Weights of a small GPT-style language model, trained from scratch on English Wikipedia: MLP 320 GELU, no position embeddings.
MLP neurons of a small language model. Each row is named by its layer, matrix (down: output weights) and neuron, and shows model dimensions 32-127. Each number is 128 + 24 x the weight over its row's rms, rounded and kept within 0 to 255. Numbers have three digits each.
After each neuron's rows, "fires before" lists the tokens most often just after its 100 highest values on Wikipedia text that the model never trained on.

L5.down159:168123146104111172143128124154138165147099099094095135167099137120131130130131136098140128152149135141106136101150114112095101085136132117157143129122126109111142101133082117128123131145124104119105148139115108134134152130124158170154116141123132146133178112140091126128172116116123076103
fires before: " ", " —", "7", " ±%"

L8.down295:134140135121136117101130176144152131135139161160110119137163156143116101117174119120140176156152106109120126155117169130141132102150131196118147102116093164131125175156116078075108141124116133113129106089112144094159194149117122118134104153107135127169128122109113077109151091115133145098
fires before: " |", "."

L8.down303:112129100131117160107132116101129141165141180163099120126128135107118121152117101140104122173118117107143094163119071130122129081130168122157098143162143126112141109118175174124119163126136116105101126132095194153076148100143142115163098128098169166118096120124112109100109135115124136132
fires before: "1", "0", "2", "4", "3", "5"

L8.down71:114144119105129128106156080146156084136106132111163155138114091140137151103159091088117149148061155114116111170138105177091141130122107134125142140170100119137124186121126140157099124102107187102112114107118100099126185097093117139156126144090115176103145139113041142123127119137109111163
fires before: ",", "–", " and", ".", " |", ".\n\n"

L11.down205:144116132119121120119126170169097121102132108111106124085151113150133098113151175182109128115147091105132105120128160102107127158118136096087109098079131124142120153135146151146119128163095116122131117106137128123153000111131115127118155142113123119129124168096111132123111121135129168124
fires before: " a", " zone", " an", "ued", " the", " of"

L4.down36:195100120130165103127110108129142134133143152177140142147172178144136109100169132128118142096208117118108118124106115142115077136185110109130134119158136130108126140123084097161130142122091091139148153162126137125137105099133157155111126113125115135132112120153125140137092133102138112117
fires before: ":", " |", "\n", " code", " votes"

L11.down60:139120115086127147172119103158140113118087139147119169126091082142133114173091144067116128129126132102109109107169142089110119140179122151114137107150124138138142147125131103167121118123104134081075125090121124113138167185158096104158097134132118151137124128157129141110121102141126097110
fires before: " |", "0", "4", "5", "7", "6"

L2.down240:114140106127140112157100106111144122183144141147141170094118113152110132131139112124117148119118140134091148101102131155074098107107106168115154152152133144105127159111140136121156160152138085133144118150107102128161106107122156061165098084103161142117121144127162084108133178140145086172
fires before: " ", "0", " UTC"

L10.down204:104138132141174118101125136128137142097114144135147150087097115123115094106116112104086175138134116155124141169115172124113146116156126095133108123173113103153095139137115136147141135153104183111081115146141170130138088106131127162169139132127140132136150095147124202107121151060129162067
fires before: "4", "3", "5", " a", " on", "1"

L8.down21:149081121096173139120136106146092107151102130119118118145124098129120088083138100144123150083096158174151116129148110100135187125056124182106126115115128157107110154142150140142159101096156126124140148160119128099145121139146119118121144113132081125102136130108137131167103103133090135158
fires before: "1", "0", "3", "5", "7", "2"

L10.down2:142150094120122104152131124143114119087138154118143129139125156168142116136137147142053141133158119147157098145121119118177154121114117155136166126116158143175116106141115149154089136149105110139130141166147105104117126130147114111112083134140127140131098135173132108157056124144100111080
fires before: "3", "4", "5", "2"

L8.down112:136147114116080127123123111134155092121159122091121129077155125149124120158131106153117117158109154110133157115088105096148109141185085147109118141165091144080115141137139143140094146100131131143142135103182104089075137124144149072130129114098138155080105166174143172153120142133162099143
fires before: " ", "1", "0", "ran"

L11.down274:153132115108120115175143138142100170130117171127150112144089119186115137106139086129129178124150112129093104111106140068149134102123079114127158124124155135118152115144123141119133159136126090115137117140096130123111253121162123157140116123069105130117130128121147118118109134095141123125
fires before: "1", "2", "0", "4", "8", "3"

L6.down30:118102043128125122126151144123147137144130150161150112116106143135159102087106128125132138095149135129145137145081143160135114095104128149133102109075148141144119126119125140124128122169143125148121119131055101069172128122122098123159150138145117123133076117167125178133121110172176132099
fires before: " |", "°N", "-", "\n", "°E", "–"

L8.down184:133091111126120113130106125161133149092144141090134124110123117105133133090101101134125164135167151092130124148147108124137136123148116105117108141120107079126105112145146135173117136155121138119140173134131147127112149184122163146091138135142148153108126104142130153134164112154166114134
fires before: "1", "2", " |\n", "3"

L2.down287:111121145150161113122139117095128141135172135140112143125127132142122127160096138122152110136136135147092133176136140136065070130138173097163145116128106152114130095121121118125111138117124100131104069142142094130138132122110158113165088147145150139098125153164106142127085114110127179108
fires before: " a", " ", " an", " the", "born"

L8.down193:122124110135131131108131154139140102173116142098170155148119095124135107115126170121155130095153123145134143136104153095138107124108168111131138112105144096152113102089107104093083119152123156110105133134098127177138149097172108118104133106112144107105184160085164102119132130127099111133
fires before: ",", "s", " to", " and", "."

L11.down57:127122169112123121138146112149136066121106106110179124167161141115150125136127142127110074133112098136120166103113121147151106142129143139120130141123157113178145155124113132180122100119088130121103125126152112109132212163125114167152112162102124100126114160148127122153111111132126123129
fires before: "9", "8", "5", "6", "7", "4"

L6.down140:096126123132144104131126106090143103097107173137099139127095124112165130152139124150133157114147116138137135137086123111107106107148127092142181166120158167116161091098121144156145133182073139089149154097170090136118096125155148129111105161164125138129115114121130151128136115107109165156
fires before: ":", " |\n", " |", " code"

L8.down268:126161120137128157100124138143122156165101119112087157105141116152135153110153140141154116140120134109144107139147127119128151090138135129125124132106097150109182135065107148095149128089143096109108149135068133114125086156126118138093165110165172167128145176093105149129146141122140128141
fires before: " |", "–", " well", ".", "-"

L5.down235:120176123130119126091105145079126126133108086102101142130132142120144086087150113130121098119102086128134117108104138161154122134161189125172112174124127175114158110127129131118135185077120127158127128129107155153115173117096098135140187100110117133118155109114107102130083138138138138127
fires before: "0", "1", "5", "3", "7", "4"

L5.down136:141114097121118093099138114119132138165156157119188107109128124131137160082133140106112121132123157143128137128118106117129123148123136156130125144106178130130115142083152108121137134145115141127169119123105096151141089081145175130175100123137173130079092091134127158105145085134105104101
fires before: "0", "9", "3", "1"

L10.down232:152108157135128134151097086134134144135137172140117119158151134117112104110085133076130178124133092114088179129160151140124108082114094094144136128166101142133131119170128136092141172102142132110136119133153091175097147148129096096137123122178110114121123118121150152125156129132146111128
fires before: "."

L8.down231:175146117117051145113128125122155119113102102136145172114117133135111100161137125156129118130099122120117118161106141145108138122087101180112127182093130130066154167128180131122152143143113122111104159122116167150114135111107112121169117182121096155118162116134149117133128125120163097123
fires before: "0", "1", "2", "stic"

L11.down278:150121131124118100108074121122121154098100114141137152134129146094097119146165138103133108097168130088118138140152153139140131081140086128097186171062146136100131095067125163108140148105119157125120117154148086146148200119111116153151140135138122119110143158129084112102145145113081113130
fires before: "7", "8", "6"

L2.down271:125108143112106179134110110136113107105080139098115072115142130123109092120123137113176109123108104151125103145141087140082117157130100157128107116083079139134135136135116137130103101126104118143103082140124145128153140154116157133141148154090130075142153176112164168149135141157129136130
fires before: " |", " |\n", " in", " ", " a"

L8.down145:139115126100102148151115074155149135167138138124121136141092115186143119137110131154081133139146119175157111176115143109111112113106130091106136142124110063125150106115081137098107126149136138123116143100153112144096120112131152074121118129144147117107146144115151128124132133152144129149
fires before: " |", " |\n", ";", " al"

L11.down171:140098133112094160121151145133152131132105121130149145065121150111142160137149124156134095103115153112170127127096111137079116116150149098114096144119105121112098142142093132195106091096123068143133133131149168139121144103115155110141130150101095150122134107097166111124115105102125108118
fires before: "0", "1", "3", "2", "4", "6"

L8.down123:132081143115112141089104103145116156120159102119140156132134163075143158119170094122183123121119131132121113161123119105118138101123147126135124146142089146089111148149151133141152145087087161123164121109123142134126190129070153107143102141135106126133141125120072195118108126113122130110
fires before: "0", "1", "2", "9"

L10.down3:125135113064105146141158111119095108181111110135140113137157146142121165103146121135131144113149103154129135124103104114129161127105093141076109178105161162134100130106161120125074128119150142131174115144142084109115143139134147148130116143117110119097145105130145124123121123151151157107
fires before: "0", "1"

L6.down155:115135117128152164085135141161110093088103152117150120109156142122133054166102153094103133163134100104148123156166126113131143137121122111086153127139114149120082119171104173089120126107160145171183098130132140158130095139105136128136140120111173103096182129107125080133134115115127139167
fires before: " on", " in", " by", " to", ",", "enced"

L4.down311:128127117156107083122117087128093115117097154108131138099136131105131114094138145152143090164148121169116179104109151123146085098099145147152133136129170148135149149173133149137112111161081122094153144107102141141105201156108111115136125114147133151116146114131216158145121129134119126109
fires before: "1", "2", "0", "ton", "6", "3"

L4.down222:112089096112110137089119169149150116173135131160113141111132122115138152177175150141150103129125136106116151134159119131118125116136119118163166113086138145133153107115077151113098091143142156175092146101135138128116099115153101144148129086141085103131176149136128136128132097155107126127
fires before: " ", "0", " |", "1", "3"

L4.down120:101166140115176136144168138121137154140136121149143142152130141175120102094076166103156139136069124127154108159115091142136145104134140130149124156115074117159110132123143070112084137139139163110149099123120076060102137157143133169147138139176137182123119127139110150104127133134083140135
fires before: " the", " as", " to", ":"